{
  "n_layer": 14,
  "d_model": 192,
  "n_head": 3,
  "d_mlp": 192,
  "activation": "swiglu",
  "rope_base": 18800.0,
  "lr_mult_o": 1.5,
  "beta1": 0.95,
  "grad_clip": 1.0,
  "schedule": "wsd",
  "decay_fraction": 1.0,
  "final_lr_fraction": 0.0,
  "dataset": "wikipedia_en"
}
MLP neurons of a small language model. Each row is named by its layer, matrix (down: output weights) and neuron, and shows model dimensions 0-191. Each number is 128 + 32 x the weight over its row's rms, rounded and kept within 0 to 255. Numbers have three digits each. A neuron's up and down rows have the sign that makes its largest values positive.
After each neuron's rows, "fires before" lists the tokens most often just after its 100 highest values on Wikipedia text that the model never trained on.

L7.down26:062131155164145119157143128145164114118121139086078116094139067165143135136084090108164161140144072081144120131112115155137147138148118113067115039127117107081082077145138140148095131195091123100124113139091173144115110099167111059050099116189147102141104115066149160169119127132105033135132095059184053178122106108184171136159113115181153138139122158136115106135100124142118097137148095123139096209162133145135155130129105159143113112151158075153116133096079106140167088170109104135180164186072153092106154110172104135145097160135093110079135088078125087140114111136155101118
fires before: "ent ", "ent", ", ", "ion", "i", "s "

L2.down101:148135131108124170149161133170124115150129168142134126095130152155137112132113191106082150142155169051156116131098095167135186114125106148081071082090084134136111103121185132142155153095111169099111064157172095122159138083124148125165168174185134117189111151158123223135131118068158135119164145076115069111140131121181097061084112147062164176172145194185101117183121187102097147158100143132121109177141141128109125116144111127121107080129128158133120108114184088080190142122156104158172152123191149100103153113168099129122093132082111159164153182149148111165087127091091119167
fires before: "t ", "il", "t"

L6.down173:122106098152146120155140194126149124136092102137088157146148137078124110206131079123112110201115149133132148099029105134108143114115162156182145189078128119153154080136134124094162117138087131136145139137072120109126123095148143112101122100150185105120133098151152103083059220144130120136148130126139105182165168124090172122160111185110129162182161080090091112166170152103149104093128088200079074093106091091119127115154144063118155127137154144111073092133101131124057123107154161159140144116097125159100109105199134117131129093119037139174154174124090180128141092158156083133
fires before: "ard", "ly ", "ar", "an", "th "

L10.down60:100140112084098104127129114154167109151174143111105153151112108121175156106125149096072128161197150182112122118115102153128091135124129150131136159130082067138118137174120117141135194103127136132128091105102128095067168103163146172096120185178095164098116081064116123116084077107000077139144157080113119130081177045128166037145111121133118181131177145189126180142141120110144105179063164116142123139117140165158114143132135069135162146165099164130115115149135095088208147152138147120082125152112117126117169117112120159110087149127118109134128157139151172188111112125167136080
fires before: "d", "iv", "ti", "i", "it"

L2.down43:106120155108134040136138080145139108128194169126076129080170138137122087091115097073104136120166176105134112162139090114185161139105118085137111184119122086132212121146150139116092155122118086168212113131061167102084096090122108160106092138056155088137156135092119082144164127130175148094042158120167166177073125137131136183108076107138110137115173113096165088174126119130089116074087148158137143174151125132116089135103049131115155131169122064102140123158094166103115176111148097104104132140099107115143098106153138143129096180148151116099176095137101123067119148092094097114
fires before: "| ", " ", "\n", "n", "; ", "("

L6.down156:146101098120165084078142124115087127183095040141131156163143149119099107075119154075189171100088134081153125107144089126130111124132152143174157139111102123173096143097152144122115038132126125097111130158161117104109109117093129123091101077094069120192113100119106135132193142171081108062149129144195107170104113106109107113163089135091125076042132078140122100133137137080099080118046123139177107113080142145129117149117206152139142120150149177184117165156118181121134149184115152095139108144133138153120107188151170099095099073151125097103132165110108103146115189146117167075
fires before: "e ", "ec", "e", "ing ", "i"

L6.down0:121118113079146151127151116170160080094127190160148101105109137119149144131113104120114165117121094104120150064085098158124100098101111101147133118132129090136124156133113122209092101119157086162178151101157135136145114140155159159163165126151159144118143105136076210077109132081163117111118160136166109131074130073119132078080080153196141155135160088154105192042075077151108112118073151142153120130102160129156153133078115113202090071169064108114109162158099112132096121073101099182082151198087137057141131133134142100063072152114105160145132136136132157119142089187149141166
fires before: "e ", "us", "i", "ab", "it", "om"

L2.down39:140117116097162127130127077095098138120125143181140100143099132114107169150147091049083155125107124068162113115101153123112098108124101142142063078144100102127151115097153129165145141096134111134130047138122019128127141115118204105116090138141111127167114136127144101101114119123138102173169063140158136115096128090135148133130126170145183103120076155110169160159116211104099087133063135102163183145126126097128107108156134131195120122098133163096103131091127166119080106152048120069128171140176118116161079113093149093172106126064170075167117109138146106141095201161097061064
fires before: "ad", "v", "f", "g", "ar", "o"

L4.down102:139067127141098118154174054133098145121112140128112127152089158108151092091192108082163171146165138091120140106105103129144134089080127145092141089104167095077064087098089094161072143157151097110126116125145118175086113079072069132169118103152106180141114070110139147138102120167156119079098057147173111086130144071074141153112137147103172078152088082050115178174143174092156116171094144139086170129154148164143123104091112167095152157085154131154070123129118148103165132145131159106144116103114167136094098110131136138147116143102029069104136166095116101163186135150095108112
fires before: "1 ", "d ", "1", "d", "2 ", "0 "

L4.down130:136138151135110079137152152123117183130128192096128144163062084087144142097150173108146145124152107087124131122130057067168122105156097119060200081155111175160183097093127062098124100126153151091180135122144113121209087110106083109082119116063143136128109045120130074083183083100179117139092131143111105148102157131145113130120137173075169124150189137125168110127102115139158168126135132162087126169136071135167126155136179124172137111145099174097109087113065143127142124132134100127128076121171118100140148083085167110177145151145142146167109133174055211119115133129106131131
fires before: "e", "ed ", "ic ", "e ", "ic", "u"

L10.down145:119100138120069099101163107167133073149130144102022104153149082101169170114070130130166163164159147121127096128101112115188087166126126194115137159101166120065173162112076140180126081145101115131134169102105133128176109156122096112133121122113199118080131154165061170131193141143111055152115111051147107160155098179075122124140121135164158100192141114131147152140182124176124093081140126132061118126150140120115167151177147155120087126136144117096065131119119190128081080045125135102136110138182168061119135163087134135110128115112175142114132142134138106149139146132135080136
fires before: ": ", "i", "n", "ity ", "s ", "| "

L2.down128:086115146088184116176142115110116107158074139100151075214108160129094127067117080095170107177181100134171109140126165135098108142168090101126137177141111086130053109059059122084085157158165122150165136123086090113154147157132126121105104168177148099088166113138109172136150134117159103152140133150091123105101171060128115097112123158184146192091139147102149116166102184134155142165138111132154147158085145114118121154123128079132125111112105135079113095146126108138183213143111071126084103187168111099107135072179158147137160145082091140167083128131127144105137219101108150110
fires before: "ic", "d", "n", "on", "i"

L2.down25:085107125152137065128132150074103081203115146134093144139102135134112143200172110140107186150102133100166120141110143149089087079145168097105130084112141189135071128085142135130070083129115081148116090151121148116138188116179099087129106122122116119082168142168089155111089089211111158077123051160132159148138143091106124137087099088131105110109111135124122131132099153118095110136107110121108098160189162125086127089136194127147065132164133189164142148131176068135100160110124180132194102154145137117153138146078102071142151191192095112154139163103174090097070100099163098145
fires before: "ear", "ou", "oun", "a", "u"

L6.down8:131098125066075116113149142102123112141132113102180142122207152180138112098136094146138084164135079131077108114092163092144117095092101124053183164135038097094127149118118141105105113117140084123138150117135137108135164132123142136133104067133152124119150133149123126132131046103165128150131141112104205141122152107147123215145044162158162143181123162092122131163120136091151133103156171116191144188138156110130123167128090091171143142130139081110145152119046141090090162063188185074135082114164140162128123121115151148161128187135188172089150093145144160176175181140123111124
fires before: "ic", "a", "ec", "n", " ", "f"

L10.down39:157176112147121118139102116132108157116111148174072142103118108158142128151083084143168135102135100122158174129039137182082094154106129106099120158140137147177150070154170128133122127105134148178140153120156106090117170109138116150088100102120075076156071092099110139162133131087118151165125171117144095101123161139110094092162149116124156135106160044131184104193183114149177179152087125137201074137162101104123170117199136122117096153163096076115131110118186148179092074087090127150142080105075164135092141072200182165173137103154108141121145140144127176190131092127108163171
fires before: "n", "n "

L2.down179:100152135051078098098113136142158117173109151074095107154142128096142130105064125133171122131129146079141096182059123177130112111108179127089082139145111069077095178098181142146144166146128114122115154132114083074125154102121110172079122117185104148146186196128097138128125159147117052146139161135081073145090158101115111193066104147145128056156140133129136157118114118119152120168098136129128170128144154129136141145093106173122087167143145171110164128083068092103159114094179118123117136173104150151082110130119127146161177216172048054077158156117129130124122118181146138114
fires before: "it", "iv", "d", "i", "li"

L2.down165:183152140080147176173118076109112112114117137110162142127153143126153115127125052119126151201086172119111132108143116170053073141129125126092139121094160082187128057109108081149077127130125106143146076120143144114159070186114134127082133201136206138084126136073117120125111131121133155143158145093151149120129101111096133150129097081117102134127126161135080071079067158146101133129131160122099105159051175163116091148107108170154126056082121094145127167057125090133137088145118150097150148125126099143150156088121147112128149075129062185152189097178135166144174106175097112071
fires before: " ", "l", "le ", "t", "v", "le"

L11.down79:101109119116134157182150141099126155147086135135106144138093067147106100203130082136093166147114078114077093088096127136162144120122129125124128129176094127153122106187089050110122096092110134092120143109168133142092141181111081171134091128168126168073137117123119159145163114095074147068119085089108131127118114167189100099143122125179155126115139098108103093147153121156161148096154127141120153161085087169138120132155241188158138131164085109144087124084204139104125162188178115134114114136129139152149208094210169095157121043146152105113148083087144121182166144107122131129
fires before: "s ", "s"

L10.down33:097134130129138100069133058109113111139134143130177125130101125144140154101105106209112151168161136160104086142123111150119127147113145133111188244160163100115158074129104094097138121068046136109123048072105094102145149095094175121099115130203155137169193104124125128106116068127123160137123151111132132131093167172135127136096134172190154158145147088225109096111092099113110180139096132147128139155184105148168103207167082097105106095108109164120082120162093159150065105163109140090171166100092145108099083105118123097138118145169138111130167134117142157140108142104130168115
fires before: "i", "it", "ion", "is", "d", "an"

L6.down44:114094125141152090115151116109132122132137178127087157147149117108102089096149161102071147169097104181104142130076158116152182072121124109148101091086165147126112140158153182048157112122121066090143133145131185111126142167140132134160152177177138169150143083100099094141142149114125180094031124160147151122114083146123132121139075127112193121107078086144136090133168098135137126074113179161107154110105178140126139198136106128134157126157201163128163171125100114124094163157117117076073083186134125134181135101117152183081089127107173099139123161165134168069142158038196128131
fires before: "t", "l", "ti", "b", "n", "ic"

L5.down8:101125149119144081160118132147153147099051136170111124139118123097146139106100151055129113091127148066159093175100101149143096138127100126167142120129103149177174108120126113064106115136099069092176126173134151144119108119198099152098110146139083077040140133113130114086077160122184158064079138127159118149123170141095161094062123102115082089116135070090192098135123153102113169110081161121165115082130072152129102185158168072114132160103126102149170117130058194112140140102123159121141133111099113084120149102156141152114116067176106109126138220147132086134132165140182094094
fires before: "ard", "n ", "ar", "ay ", "n", "s"

L2.down106:180126160093174077169105095114115158092094156110104118113141096143146094146077116117109124104135124131153109161151108063098132058084094115019113121145103080057140073152112101153151138145157080114166117160168120152113083107071134127157122136142128122185113125078118164126109150107135088146083150117104174098118162070106107112135166146127137142059141105133089077196090160068093128182106127151131163130143195136116141141132174098188134087153059109127116128099093153070160128120155104086142138093147168093137152169129167162187141139184161099137129134171160151136171127138180145066
fires before: "p", "ed ", "e", "on", "m", "ent"

L6.down182:114185071101137108124141184099129132155091127178060094149126099137138135115115131141158151084152166074157111088190161176076146137132163084119139159093168180107085172121164067127141129119129131158106149126178066065131189082147130107037144068178088127157123161125149126094112125181113096205149060113127096125075153139072097151131139159165170118168148121151149132149164137131126145111120105126109136111144031041108150148116148119151165099145168149132143094120131178145125097074122119118140165088095185136132126175126105114096144126069115122117149130165129093141096108163139075130
fires before: "er", "e ", "il", "n ", "an"

L6.down144:229147094084098177139160121158078116171110196109126140144121097155134130130167165132178104166155090098111136099076133132212119112147186150136064105109150123173106086156103110163130124150129095105109114065125122139091058140092098119135129137165089143159106097099153104142111109138113116102172151124189067189132091045122125106160136155078140125129142103165086199151148130127109068194131128133153125149104133165114145141101055073123156147142109163111091084161162129158156128086119112176185159122131173171103115150103113181129135124070132078152094133072140153158156141111099097124
fires before: "w", "t ", "en ", "il", "th ", "on"

L4.down91:142143119095194164088106133130111135087162096170123165128135149117084135124130107117100129099167227144117161105144172129118101122113124158118162165174201081133106157170070110115188158169174183116150121104131142155141218157174122051111137079138175168091117148125141122231111132116131150086128098122062078126185125083118157113093156157099171136129101102112106156184093135121118168147106111128113118069144133144139081129098078146152081158147112092124101133142151125178131134144169145127133095106106141185164219136156158133191165107126118080156134156127093136115116098102121123069
fires before: "b", "t ", "d ", "e ", "d"

L11.down72:187143142098172126188131130074086136102104129147109099139124098151090119186181157115143145151167192151158141118107129075167142155181148135130124126141169186108126131193105089089158144144136157127192100166131115144114168093152144170097151094166172099138147132172123158149138067092120118190157138128122191181103115125182118162143119137152188212126079123148097132140101075140109134129121148180153127144142098182162115204131129095152141192137096143119136118117127127139200146113107135086107120102093108153109126141169166209132152107202156139116185137179189125149110109092140209132
fires before: "ich ", "en ", "ere ", "e", "t ", "il"

L11.down100:148141110176044102092087144148132124096158119143157132110144164106084126104065183070151075058103155117147135084138116084138148112124187102135152100175091116172108139148082144061109129131114167138133077096132102097103098097134176152150070141154086103088151149119146125095141149065159088136129166142138129121152103129111109127154100151169235113085104172120124056165140054141214154152146112115128076138064126094108141111139166106103117123179088140145164137108106072126077114122083106167096164104147120143094119201114111176117121110172152105134102130158174175124142147114137095136
fires before: "u", "i ", "a ", "i", "o"

L10.down79:101145147089189182078149119100148152099142141132163184140125118118093109139129115114180127113139111106101127140222129096020187116147146140110152143113114116104113090137190123105120145159146150179147109162107077183106058131138159161081187157095123111140098169130150120134135136101064132139096103085106084094115136097081170199127148103140056090173168114124154140106152139100121058188127138132096172129162104165158121131128072134115153165143143205127130160176164140156123128123126144148161102089127123129145157116116119154065152163140112129156171070127132104064107112061190168152
fires before: "m", "l", "ter", "se", "m "

L6.down38:138119128113109160112145125171050062124146126145097117111146146131119231143165120115123124126190138140138141132113121085164134106138104106167090190162090136097156136114107111088134124147160125084121096098117079128129102050142119151098064121118157157156154125138102146086154107146148154119147119119090204131125116108163098162102074069162119145102091125107153182132103130126131146104147103119097137142171059162141104176155000064119091109111112095123108078098130098147145087098131106187155143106138160089126114143144146142142104218163140148125172123153151145115129167113130031100
fires before: "==", "===", "The ", "A", "In ", "D"

L11.down173:172140173126180162111132134137114144135144112141118127125049167109181082092136119180116140097123146138046175168131173136167123101088172112108091115115098086099092117095113119147170155171081127021108215156193097116125115109154139107127119131087100087086169200120110131095135140077165142199108124102136171084099107182106116106087159118160164123111149104124088172084125122092102086114091144134109164147108108155214186182120123105109142144110128119066164151191139135127107137151105116098124049128187122142180126116122152161128155165123190111142148132100119138133141128093132125139
fires before: "it", "ch ", "the ", "d ", "st", "p"

L5.down68:133179148108117163114101101078129118160095114115210086100127162115125082143113122170122194194155112156154129160134071207115135137086075156121135117120100142134110111165144144132124101170114158119085147156113092134096148103117126172142111126188079130135098050058132120120054105131155131224105143123142126145142187125138102118113103126117102096135063133082161145113172110129160141154082140132097127112070159128097139082122151153121130144163101086165171147140080174104187189168163102136113119156129140151154191120093140120217079124164145132129093106143182102103135157104040136131
fires before: "l", "i", "le", "ec", "sh", "d "

L7.down36:140125147115212090163133153136130146113091113115130172108140133125151164129100100153135083140131111138134147162135160119142086141127145158129164115125112107189100154151106167126131077148146082180184104172117095165092029140177132124077205169059121121173129111126103118119083115165100174111170127156182110125105135111105153102155188077123143090094119137032138069105087095141172113126101111095153074144117077136123144163104177137126103134076109062162163119093140144123147133116118100106140063114109162191115164078140108127137178093095169145117092176163118170192112073082126095107
fires before: "ic", "n", "ate ", "il"

L5.down153:102081162120091104197160128156178081122113207117163111150187131125198111132101145089195117179126095087128069126114094061132124082080103165070173172172159087134081134128127154084157169133138142136204139166148162080076144131160099093132111106076144174094153117183105111138123102107168128136137170151135133166081087208104143101143125117154149138137136128104141105133098082127105066091113125120142126157153168103111179020135147128138091108134123097123149145128110146104124161136131085151074133145126173103092149091170112103157085193137138128155118093096124149093105114160136160151
fires before: "ent ", "ent", " ", "n", "b", "s "

L2.down79:204119157104142163056122175099168080156148117124188146141113154126106097116107068124119106110094128109155120119130102180084162165148104119113122128085078140096173103153121128048164088169139119149136091118127107116078131189125152122061118151106126124121132121106087112149142065166150152086139161124138110057070112127138102114132122155150193155123129119152152153166135105096089135068126109130110097114219139122211116121113110161144176147131167189081102134176052098116171099131050156160114202113150133136093135185151103120157103124110168106151136139108093076120091149113068136117
fires before: "oc", "at", "o", "os", "in", "it"

L2.down183:130105137067141127116160119136079061123134155083087188206145143106148188125108059111131138131192153158094159114122074118134108143104112102118141172159105117135182120091124120114117105156101092117105111090174114152144120071081161104085116073155112095171132093109133134175144078135109144131097131126120177112124138053134094159145097110084141105150168162133158108116151158080191139112101128119128150111203140135187092165162037128173109136125127097084147099131109170193124096054146116178108137119095146098117129165174166163156129167198093136094108117112207160121117100186121120124
fires before: "===", "| ", "==", "- ", "T", "R"

L10.down107:144120135145100092202147158144101149129111116127167131150144120127135146140151104065187139062157163108170178089151175110188078144149111083133092111160144162080138111121108143182094111121070172079192153133130102147096130136092098100154078083149081100091155118117062173145084141108155185137196133095150173085145166116117143174129110145122154127094074094104081101092076120207170133178179083099124114125158080067146080119149185097114111106138211142099113114098159134099083176124147138143132089105155142192121117124153111140084111149128119154141106168121115153159155154093124128109
fires before: "u", "ur", "a", "or ", "ain", "o"

L4.down64:112132149126159165151152130071103116134117138105174131136106157147173150120098117140141121170195088057193103123162111134113125124121119153123146227124155155099110106156168155166155153118169117158157176129102080113169147112162100134124073076063129135141151119138127131218122131132141112115167087147153082140120112088117132181153172099121196147184140167103111171192164174142107068110104128097104143183101105108115160089166052167140134159114115103113113125128128122147164125170109146171208109132153136175104125072154147101121171062071094103171178093096074126135125103097127074122
fires before: "an ", "g", "a ", "d ", "d", "v"

L7.down43:123172129133142090124126100109144178162177086123124131069126112094158121126183104174100186187095067138089121171092201157128113173113136180157122126183185134125105136121171088149094151132165082189087135153123123089151133129183107164167113123157061091138130139160146076092135089119119148138117173114175143153141119136197105156138058109104120128130159109160188159056154133099120175126136187110160122123044115132124179152186158110111142113111129130177140133159170122163122126154152094103126118173060131116089097115168140074177124133116152160090130125146146092139080045107158138136
fires before: "o ", " ", "s ", "er ", "n"

L5.down81:148090082134105143113053176161112140157115118136090147109153159125077100154120087135177173123113100144125163093143117120175213144125096117135133116150125132165164167128148105156104103099135099191066165168163093120092127110129114164125078107134080164132135092124065087145138105118173127145115148137123149149080164144171123087144176137106148079176119090116119138124111086144131151093063144137170075155122164079089035108111119129177128081082084154133139121199121154074125127162099088103054144175082068095130145153088143035132088083094110096132134137134183131169141128133164136108
fires before: "ing ", "is", "an", "y ", "i"

L11.down96:126150136127092170163168135114131103148132159119181186140129113137123156121148086140163188137160143110126163118066099159127136197135152075081120158144085124143158141048190116184147112139153127125122137143089102100131129117133074122123139117178172107149081096112096098132155144091136150114147094174158153125100119122129049127157148072171154170087111133131147143157165109135131141121150132066115096061205070120113185154198185150071125095141123205096219143126172154157110114196107134074078079138168120146119122156149182163183132092148160149140147097144109132132110108117114163104
fires before: "er ", "ati", "er", "ing ", "ed ", "at"

L2.down37:095179174121105112149072161115183133150151109062110145183162111134146149120110148126086157123152138068123173146140142167110160107130158129145118120096158105193130194136165159153066109071123133166136127123120114130109142120138181122069104215144118091174114169113118147159147066114129163115123108120076102063117171133169156088131114090140100100108158125140141104149115081090198039100119115165159176124143120135157123152115078099227153121082146098115193132118102147170102150146060148096124156116157154145150134115165147144099124198175137129160151086133145132076078152147095094169
fires before: "ter ", " ", "f", "on ", "ch"

L4.down95:103126134139167157174123141124109089162121128119135161108043097086180149123191088128169111112159127082120106180171126184095109159081062119078096127175169100140082091145137188144118113102159114117140134115131134086110186093066084119088146118061102153129129111081128091125085092132186137115095129105130114106115146095129069118136149121174138125162126149121115156144097138121149162099142123175052124040079161127133136082144193187180124088128152160152122123112103156110153178123094174121160075124145123087114155007169135126109108094152148145171103097154122096110127126119088106108
fires before: " ", "l"

L7.down115:079201148136122109077157094105097101155120149175112151117172039155101131137152085075152152168102152134115125104123174067079118156113119097050121125103149122084072090092191086141079101117066178129133113144142097170116080117129132107075152158042172157054104168153118088105089101106125159124157129121102120199172112131162085172108086108112111131147105165129170103113134158079167101156134142079125176132153120160142146142088058144131110125176136105131087053116086129083118117136130195132114157155151122120123122138148113111111160135132138124155196156127153146144136101136180105097
fires before: " ", "m", "m ", "l"

L11.down161:117160179164127183145140120158171122122124150119132119144152091199152135137157145140055112137123150178101173119210129135100102043114085114112108168145102088132116082120149092151149087111118109133130114113059143135150100123128102112118139145070102157132097148071085121188122128130194101130088160139167112146097155133138148123116143153130142094075085118130134137110143159146096132139131149213104102126197195156069039113128134126157067006097103169082106112110137138137135138113072140098126133072125096107084115149140146106141165138094166118144082165171092085119123121091155184130
fires before: "p", "m", "b", "or", "pl"

L11.down157:123161158122105135126213184102125101168146208102141172084207100105101133124100109148099136136087126118109089172145080138163110239121168156125158113149105102111122107132114149104120190175187154148150074123130142118132179175124161152161172172098085140111141146128087097133130103130159168153142072143110151143126100188119168187126105082142169158102091139153096137179155136142160076156082119082146140147146118167141155117132153124167114146165096106144185092137178115147152125164096088109166117136137099088134156147095115112165186148086203123080136119115084146140124098081152202164
fires before: "ud", "er", "s ", "t ", " ", "ers "

L7.down175:068177169070085130154163133138170149180166191109188155112151153133150195105108141143097125108094104130135161094118159136156158161141154108140063137080142123089196108119178203110076195144120118120156144095104111142151124131125142102144160186131166151116158162162128162134084056118148104164134113137106111108120128174158147115170128109107132164135143218188081118152183128135130135127092116102093155105100172106103152198193169192099149127091161100122127147115154108151117136149150192130119177117164109150129136098149134138146119144147143175184175113106171089066062169149134113152
fires before: "ter ", "f", "ter", "ac", "ted "

L7.down23:111190098101165137101155068119128063153070124134123105101148163092114113117157172078154124168086140143124141122081115135167145142141136092111126182151109071148080092102183124087068108147120156087182070112136093097119127114108102143125181127128087155080098127089147121115133146112160141097171123139145071117095121100147099194125118133096120228193117118219142116099154044133096175159118130148119190101147123159141116125129173084112157088091145195135128147138077131110131151100097112071074122102088167132138125140093143099101202111155155131102110058118138082093152112123097142139
fires before: "iv", "op", "ated ", "ed ", "at", "ation"

L11.down174:133136116168167130167132139166119151150049129107121122147125155065164114135110196150130136137163151114114163136148113122086090056131112130111149116097108158106093144132173137181124079150141143181099141118100103158119165139126152092156058130109216162097126119076121092159117107173159146135135075150124112148178131141140212099136133141147085152135130114116139121161193138153081133101050136123123100137134128064092215108216178139133135070148127099191140146119115079129171144119060108124182106105123109129171123110163132153111200170189166130154122134079152131150164135166181172114
fires before: "on", "ear", "oun", "e ", "b"

L11.down46:111099113150157100154145165128086113138173092082123163153156203105124094182128150097162159147073094129078091095063116145101191122082131096073138079028118126125131152135075180087113142113088080094152124130110162116147125110111140124112157129130166156126138170143127108088155108111174159111177160140135151149184118134133091122094103089101154147136155098124169084131173062168115124130107173098173149142153106130145150119178091116114157109151111154129063159122117165142155168173124164118098100100028101150089123158117167090095099050127138174113118190129167141177063093094137143129
fires before: "n ", "k", "n", "th", "k ", "l"

L6.down102:148146123112159117104103125122128121118112148127152133172152127131093182120092126167179141107124166151136142086149187139153114121096163151059117168130096141137124133127134179127074054128090143134152123164181182076150107068091117150054125105098083145130117121120115149124169087107114134065155105164137156126135147178143155180183102094157140122084097092149160121139143184054103120190068114102152115139167116112133082106105127112162120148150133134098124065139098160115003163153111082204149119100183124093107104172122104091173132129177111127179092164155154160117195098086114099127
fires before: "u", "ed ", "on ", "on", "e ", "ur"

L11.down145:090147152117135118115124095109114118084139132156105068129040042149116086142128143047137087044137143100072084179130111127141116132138148076083120153171146071110160103084158148164137144187136117101142146155160177134093131133182126122155093129105098158142180116140148143134187084123081111107122149159106124177132107126128063141162161106112139091110114127145125138150115081154217126087139145113114093150157134118078175151126086125124143144127139106126162093163169105081131174137171124166115097225168155086195179111173180096073127091089143132117150102116132119106143131163153180104
fires before: "s ", "s", "si"

L5.down71:063117141177126172116080074140074094104071183120109114112062104096108090089143081118125207160142070110103123098141192128098147088189104089114115117093117152119132097163130136171125147125090117096088100125113158146084151089097141117114122153103093128125137093093122144118096157094172122148088092094061115086076073101084108135125135089118151141132154163102122125082128101214117143118143119119160131102148128185143121122102143099160177134173137149081149108156071167164114112096137090069172077142084124128113091085136055126074152137141166136148150146124117141160113178191055079116
fires before: "c", "ve ", "v", "is", "al ", " "

L2.down172:095112125119147131102099115149136044124194157107023113139132120067140132127071075077059083152158145157118093101103116174112114098195128132131138099112098122086097049110103190071113115094140096109111089119160093120122104146080215088098123099088110191143151138133127117104152138133139144111143109072064143149115156138142152051091083162110144155123138137131131171106120091139161134119059178121121125069188160132167120197167129092146111068122111112130156158089131134116141163108116166115150113158131147161113065139150109123147115116112122146107160137132164122091184136149164113067
fires before: "s ", "- ", "The ", " ", "A"

L6.down140:128071131080107098148138182139141150148145159146136194178082078146129152142168187135146176099123121168056127102122153144178164101144150125105167171155142158116125114112106085188156129172132102129114128070158136071128174135115066136136112103076066118136123119153075165069202105179102099114098149084141074182142157132091077102190178101143091107136072151085117167157145122107184117087138116164144132134163093110146137138153188160118183109169136075156137137148149128124170162142150125075063139096107178105137140136119073132173100111133116151099159155098080123097088129168145096101
fires before: "al ", "s ", "g ", "s", "n"

L7.down107:140147123166098114096121140129116242135173129090129134149124154175137102140086136052106169148121118160124166145140134105118160185153128091061182076129130128145122192131184136121139131155172141128102105078124130129138155138172135131113111115166098133148118057132156179046073114137106123103119162171094082101040161183193127118118141099099129102116173118190138176111102122125128124103161104133125081087175179079099139140112100132117142108163151116141166118118070099082102086146137130161123155171138152161162067185123135145174127183162111111113068117085088116062124144115081110117
fires before: "m", "ro", "man", "in", "it", "is"

L4.down127:126109125162138086156049134146129170082094133090098116144120123087152136102151084087167176084065168138177136111162130137105173128130169090110102162131154103125173117172064097133108135147123116103117097124085092092075142103123134176066158099128150113120126098120195142131065134123150193120168186144084108101144102190018132111161153130143122096097102107132093143166094164110122107134115094146115147096177105092196124116153090113183106142175103115116143097136080135148154138136128130147127132154103199217119131118188136099206099179113114133119194163146113160123184128111142121125
fires before: "e ", "u", "e", "ed ", "th ", "est "

L4.down78:167103207143101184106134119134076134136144148106131177214085115114114109178095080116216137180146089142134142123150130085148131067092097193132107135158149060076220087145109174123155102171105091144085146124133106116089123166122131098084122160145163071165145166134098139163079095080118104111146075154141117088145153131154095131138093115110149140124129068133103138084128135101102148123125084079095116111092117133147102137079169160186119078073104163125164090087159076130167088120162105172107123144097140104093092130093099132144107073123140107141157119084081161094145138159117080133
fires before: "1", " ", "2", "19", "202", "201"

L6.down135:181119113112150120129167171125092165147134096076145119176077132185122087093110118081103092157101113214138150150200125136169185069153091119125182104194136132117202146130124169180121155166098178132069084118129124141084131156104115147137142170148084095156057163169102126130104098125150090151121172181130139125129188173156114140193106144060153139085157071116108154110134108122122142098149131113151146162124153138165086104130131126124128135070121106137145142134112162111121128163114096146128183157142130136089098143137081121130146085079151096174116126038073187142183142193153147136
fires before: "19", "201", "199", "200", "202", "18"

L10.down148:145070182130124163200105173091117153101152132130112129091171087139093141158130162089146128151133139084157154114122159073066172144139119146158076136095123134164137165190149152097215112083147131147114129125107178118141122170143089145068097067149135132113163116138066169145103173134121113123140115088147136152106165123180115180179131156167141117170120109148122055165155120108124119131116114099062125157104175134109148110177064176138126124107123109079121175124177089122102173101130144057137144144104067186160106119100145110117104043163147053140083140125161121132090186118093168115
fires before: "t ", "il", "t", "b"